config = dict(
    head_dim=64,
    intermediate_size=1152,
    vocab_size=2048,
    init='uniform',
    init_std_up=0.0453,
    lr_mult_down=3.0,
    lr_head=0.007,
    schedule='wsd',
    decay_shape='linear',
    doc_mask=True,
)
MLP neurons of a small language model. Each row is named by its layer, matrix (down: output weights) and neuron, and shows model dimensions 96-191. Each number is 128 + 32 x the weight over its row's rms, rounded and kept within 0 to 255. Numbers have three digits each.
After each neuron's rows, "fires before" lists the tokens most often just after its 100 highest values on Wikipedia text that the model never trained on. A number after a token or word is its count.

L9.down304:115088144121099160108110127162190133086093132106106141091137122153083090104158123161144142110157124175109094141122122161073208098105087091137137071153128153143145139122116131149146091145168167088173150123138134123119105118109145126128149101185121160144147088160127087179132107112119167140
fires before: "s" 28, "d" 26, " the" 8, " a" 7, " " 5

L7.down516:118121125070118140109071134100139137129094124139114125133131066116087147161073124099148191165122134146100148057128114149145100151128160124108123144136129143090104133083126105035104197196102114083139121104094166162111164122153125099076109129121112178128130138169177110183102094067159160158
fires before: "==" 32, "The" 8, "===" 8, "On" 5, "In" 5

L7.down958:125164129208110136145071119108103229104172105156119128094146144117154063144144162166182157162084137111112117075193111127082138168125146115145161158060146105137107131159168119152132176157104140175152151116166150132112153126125118157130092181094115147104111148136167087143131193164140141185
fires before: "\n" 44, " The" 14, " It" 9, " He" 6

L7.down275:110121112089131145127106104102099126163189045142108082062161068097089085087118148108194161130145123130151133124160137098137137086134141114118113131166129082152116161061093075127138161139127128117145110171130136126116131140131137153142129176126140135185153131140125114074134117180127071051
fires before: "." 15, " in" 12, "===" 11, "," 9, " to" 7, ")" 5

L2.down76:151151102146122111143107196119063170090113082122124092092138148141131157158114210175099103139148121165147092151121142159131046157093136069122086100113158125067104092112123114107132174112123182088157131096126154209119100120129168162183141169096089110125141046131076136139134133116156183106
fires before: "-" 44, "\n" 24, "|" 8

L2.down332:121142154117090162062099136172117186131077117094112075149174107170106099129122115097157155120158079128088097105155137152102121149110119127108111153160142145109133176147104113128101096069079085107149131082122188133104085092121158136146159169133136181143193154119147151152155126154084132095
fires before: "," 29, "." 21, "s" 10, "\n" 4, " and" 4

L8.down854:120154177157121071116078072154068179064122151110136139147095132151101064103122149077176170151053149086113097000167120157121130117067120099116137136146145154103135121192151156149091138120148135142111155103112142129112161156078152167087094122158180087144089151154177111166185114077109149167
fires before: " he" 21, " the" 20, " she" 14, " " 4

L2.down52:133104128095192119118117138181140090089150100117127089151076170169117146190069106139200166193131122104114139120166123135121193162167122129144126124141181090113136162092118165104137160144152122119107096116171068115104151139099085140099130152136107154139166101117097123137088135117182108132
fires before: " |" 21, ";" 14, "0" 9, "1" 8, "e" 4

L7.down815:164066145116095100094136063146125105062095094131172127161101145104133141105094115118105147124151106123124125019082099124109140118136118150130089177177143153080161121157191116087116099166107141141089145126123101130164225134132161142091092193139122153125084111175156112116109138087130153141
fires before: "\n" 36, "-" 17, "The" 11, "A" 5, "===" 5

L2.down584:133158056145130101093111124207110093132165116127191127035168100163089153103114144115122144128138106117112127167113154170184112131123034158199098118075145124099122181156145141135150090144064149118108147116162140151169091086093141101174127129113169165160105171140087069101165177124157105148
fires before: "s" 34, "\n" 20

L8.down425:072120204131101131177132167144141167074163175161167122156107130108174096078149164145152114129168131093097140101095113091145071104087086129153105100076091094097151168122152131113148185096092133146129104143105102134129123147128189129175112129146162090083094100150175116092119142095106137160
fires before: "\n" 29, "ing" 7, "," 6, " The" 6, " He" 5, " In" 4

L6.down820:156176121131089096150118199183076165118149107148157081092105164174145099175145178102133140114149115085077109185111164102193189091118149109151117104117155089091131114082100123099136105142064113150066139138081144165111084130144196113139166177148193119171190110124205132154100143081089131183
fires before: " as" 28, "ci" 9, "el" 7, "\n" 6, "P" 5, " G" 5

L5.down504:125115131147131205062150084112132142128148084157108132150068135092191150153138124108161066136154120050108095094092092149125141107127085174108099115133073096142103152100094112120117144145129077122159119132122140174148102196056197142115113105193159112076099126154155071186112177081115161129
fires before: "\n" 26, "-" 12, "The" 12, "E" 4, "F" 4, "===" 4

L9.down140:097093092191128205112127168131138109155097119151110159132111121082184155111134135116135117126113107189162147133059093175151100114137135171107154096152112107107109068071183210119184152102161155156137122089114093088143103163064117155145153136174139146149165126076086084100117167126123161113
fires before: " |" 31, "%" 14, " (" 12, "s" 4

L9.down1137:124125113086133104174180170133112042131123120130149162146126111107150133137098157131099121131068074106089135099110154091114197194103097108184127144094064113141173134109137166114086149129170084136145167111193065124106136206071157138136127122097134100166114050119115073108167121115157125155
fires before: "." 25, "–" 18, " |" 9, ";" 7, " " 5, "," 5

L5.down544:122099085124091167135128164099144054166122157108139131133124076069125184166101130142173106147095130092081165209118128063068095083140122140140110149153141172106183181138145157125149125145155150129102106156097114124134124131176152119084138111150096150163071072180126157137065148143192112073
fires before: "|" 37, "-" 25, ":" 15, "|---|---|" 6, " " 4

L9.down696:137147130155126112106128173098117143181137116077149055130122123112119118111118108143142207096105138123126173079164140128115083168093101139142071135104162136143142103127113145151111129190144089074108154148133178131182136093132121145161151185160170138109095100125157164161108123194121115091
fires before: "–20" 15, ":" 15, ")" 14, "–19" 7

L7.down55:126162155125102155151141072155081127055115087133143139155121109113122110130125104124133174175092132109171085076131116105107141161165134128104134137159083121100093116158186101080116094174128109122098133139090110119160136162142154162082154140125164125105102134105170122083138155068095135182
fires before: "\n" 27, "The" 12, "-" 10, "In" 5, "S" 5, "===" 5

L9.down47:072133164086132060167154132157145143134120109161116181090120152166158068059130142142136149104032140081103101104147148173131168097093029074124124120090084166171158174196142154148173077119128131153128163133090116148151156118091127085118133103092133138079122101123105075174187089133176093111
fires before: "ed" 69, "d" 11, "s" 7

L2.down1064:160052130179124157085155120051157121117129124072108142116067121101204151183110145141126134131110109159058141108138156149146156160116170148094132160147109142104138144064086157146124092177112134126113137122115079112105142156137117148153089167142116115135061103123093135169116081085155161138
fires before: "\n" 30, " 0" 24, " " 6

L7.down691:172137078195138127140121154062132091170073133135137117092141135147097143153148108217158138106095114174109152169119191066160107149104171161156191119137168097120183124133137107106133107113200112124124108126101120146106056138125128149133135213107186094106118118092058103133089086126145119120
fires before: " |" 36, "es" 12, "%" 12, "ot" 7, " " 5

L9.down509:116146148137160127117095135158101153052108101131155140115126154135176094151118101166122107142139122073161105131176144138125117138131172178111116058098144133100171136140147119142115145155130199188137154131166140132135102127151122132129149104159138098176099125008099079115149097143074156051
fires before: "," 33, " the" 18, " he" 12, " she" 4

L8.down590:149189111128097143123163117122057081108113130086095116130126115079091184136084134160175113113129102125123100236160140116151174096155094140166118071114129193114138078128151172195115133099168142109176108138150197113136076104151113104112126128046197068134172124079166141124123117119143097143
fires before: " |" 35, "." 19, " " 16

L2.down1088:147164156173116169156109099063097124095138106183158060160065175114215132154080085099083093139109151135133179113141121139174153194149094125096101168077103180127186081102096141147097135137139151105110142158080071130165161118112146147120156140122136101131095143073155100140104172141128108153
fires before: " |" 24, "\n" 16, ";" 9, " " 9, " 0" 8

L2.down953:112165181106127162135148184153135128080146082133151088073085107107130082125100126171144165082104149106150077137160137095105161218127129123117102145149095203096110116169189115133152081164102142158113148100086146149120156152138086118116095158121078190103096106141094179116121148154104098110
fires before: " |" 34, "–20" 12, "\n" 10, ":" 9

L2.down32:153087064130142128129103153113181116135192124111136119089149098134112146191093163125088052104203120100080102134147088123168092092132157112144096120133136184086164133105170155095128136202072133079125115107096121194093168113122115148105174136182104174148172079174166114110077140096128173102
fires before: "-" 72, "\n" 16, "=" 4

L9.down297:136137168138081106146116140124103144126199117171169100153137099046160082172143124101137123124093161127171113070143162143159118125133114166144137143149093087157165110128140049063139115169035144126139131089112132118141155170129094131175157137123127093148116156103149035121111143109091113173
fires before: "\n" 24, " The" 15, " He" 7, " It" 7, " W" 4

L9.down904:096090146126124097110121148180115137110116134113138142069052177165132144075055116129129080103092122125149128031236132122141169116138146080101123131107130134132187177146097117081125121105123101142115149032104076135178162159130172145154063155164094141135127141148132133186079143144143137146
fires before: "---|---|---|---|" 27, "\n" 19, "-" 11, "|" 10, " |" 7

L9.down822:154126102128137142130088065144138115140153123147177120085056104167096108138151116123144154126160163131105120124163161064148107165142065153135095106163179129139137129120192123120121234129135115148194075112136175127160133083150116140203173126144148150086130097133096166132162040125079101104
fires before: "," 56, ":" 7, " he" 6, ")" 5

L2.down942:214146128118158131074091140102118126180111115119088128076154097072073180149073094139150132180119157138113116163115142117118173106145094134195106174121115153119114135077071060124145124111148139184134127190124104111120084110150123164134175140129134102158145151187153126185149126127128108062
fires before: "\n" 35, "==" 12, " in" 7, " ==" 5, "." 4, "," 4

L7.down684:142164031120167086173204113102215131140137121110076101104152092100151172173115086173153190142160123104121140161135114123085128119141102083163102133103077168065112121127125084149151149097137115147144133138159066110120115080215087146138120138155174148172164140183123086109180153093119106137
fires before: " " 47, " C" 11, " Po" 5

L5.down70:151099123086138118143143134076111178104091099146173141129124110067132131175101094134072108124144143148222120119159155122139110105101130164137138128139118137165195120147076086153122134137069108120101123149192073127148107149216173126164107077145157046141139117101137132081147155131098139156
fires before: "o" 27, "ty" 13, "ter" 11

L7.down442:124138181157133127121135196089145154155135117160152133104163103112087121193156127170108147101169084124064096066133164125159189038164121155152107113155111137143085152124125081205154131138211133127172092144179126130100122147156148131109169175169170099093159155170082034117106108132115089154
fires before: " |" 42, " " 26

L7.down286:113111182105149095141141116126083137120194194127117094169098000114131113107109154098076092104147120091136142065171156102127074104118113100137119100129159151151201135128105109093093137148131107117119162095111124118139184139155134158168157160135064089130153150090132131151083136140080175132
fires before: "\n" 35, "-" 14, "The" 12, "History" 4, "A" 4, "==" 4

L7.down767:157111098086139134104070206163121116126137076154111128135170119186073133115105131141153146148141152135149089135115133126111163155125108078191091130176157121133111140156182136123127096139134099104136139159142123115133081156086111168134119111131109096178131136203127122133145142140113095091
fires before: "n" 22, "age" 13, "ist" 6, "it" 5, "ed" 5, "s" 4

L9.down698:128121097144110153122060099163115144108108129082088040178133159089163103121110152190113090110127131094074117130139134181144136111158104155129104102137133097150189126079178129150120118129165141085127194136154217153111144151162157120186141098181105069144066147137092137093148209101109130081
fires before: "\n" 32, "s" 14, " |" 13, "-" 10, "n" 8, ":" 6

L7.down349:130093062120106140098120153099125093127138123188141095080145154080145091076111213139143123142129139112145095197148113120120148123155124098086084113120087120119112161110132138133111120135147078144085101108105146208126124120127108102175160110144125154175175097178037099148113090112153167085
fires before: " " 30, " C" 13, " Democratic" 9, " Li" 6, "|" 6, "te" 4

L5.down482:125092090113134111159137123170115147157112048186163121108077158088131076106118099112190122101120139148162121113119138090114127079156142094140142085089193139115174120106159131067067105035054095114194141152142104108137104114072106150151113118108093056140123112095179045125117141175126156159
fires before: "s" 41, "n" 6, "t" 5, "ll" 4, "ve" 4, "ver" 4

L8.down1021:179097126109161109171165145076062174086097135209152117100124145173135113119124160139167199139112108137136132158160127146146114131081109116165137091132190104173142177160160122152043156152174097123189156129153142138051154150034159116172112151102144085154122099134132119121111063118134078140
fires before: "s" 41, "ign" 8, "or" 7, "\n" 5, "tor" 4

L2.down1125:102130166115101081168137161114113167024163105163136127105143147127164182118142183100159142132121162193136090142114086074063136133083123102202114108117104114100119121103094095098157178098135178126130158100123106164088105176141135159142121160146139116132168083084120148155128124101124142140
fires before: "\n" 47, "|" 13, "-" 8, " The" 6

L9.down1089:083104129081178138183079077157131110078047137108156123101127123138109122134174151167151200171132164113122130038128106116143060131108120164130145082186121140130107112115115149115114112047145083146135112124168120166136102097132153098146162168187122113132110112080145116172167074121116180122
fires before: "," 32, " he" 15, " the" 9, " she" 7

L8.down870:116145193095117156164173101151102185123114120091127076149134130125115103117105141091088144098153109049169104120124067106132145114140106073070075163105087141141108137090124175151166142117108121114133155153115122169144168140159105086107120134146093135171123125098110205189166123127190044112
fires before: "." 26, "W" 13, "E" 6, "d" 5

L9.down946:133158080109162124150116075059102131128121136143151123081102068082124151163093072090164145182117142123108127117121137186209085103106170185156149137142123119070111133093146175153116148158139078100088126111072057161161141116117182104111140144137144110089168159102110153124084135135115125132
fires before: " |" 47, " (" 11, " –" 7, "," 6, ")" 5

L5.down62:129104102198202138161107150170086149169133118132156157130158099173121072156129122161150105073125087150125139131176116139101093157121170101079056131165118143130160160086154107135133143132124105181105092166140137094126074120133197159130140066129158065123129074117123202104100156112083136153
fires before: "-" 27, "|" 25, "%" 10, "±" 6, " |" 6, "o" 6

L2.down645:127126146137128118088154161173136104152193168147131105140079124144128189109101124162119163080072131151171105145113138085118169163137141131120195175124118179098216167162155160158162107173099108128139095106160206113100139136123148120078125054072136154114132145087093079089112139135150132099
fires before: "ed" 40, "s" 8, "ent" 6, " to" 5, " as" 4

L9.down878:133091137113123066106119152118176111103167083104131128124203085143146143138033163108151132167131109081113125067151128149181186117103093138138164125114137110089094139104074143077108181077139109154130123107137169155128184138131200112160118107178153062160075096137132180150112117095131127144
fires before: "b" 22, "-" 21, "ex" 7, "th" 4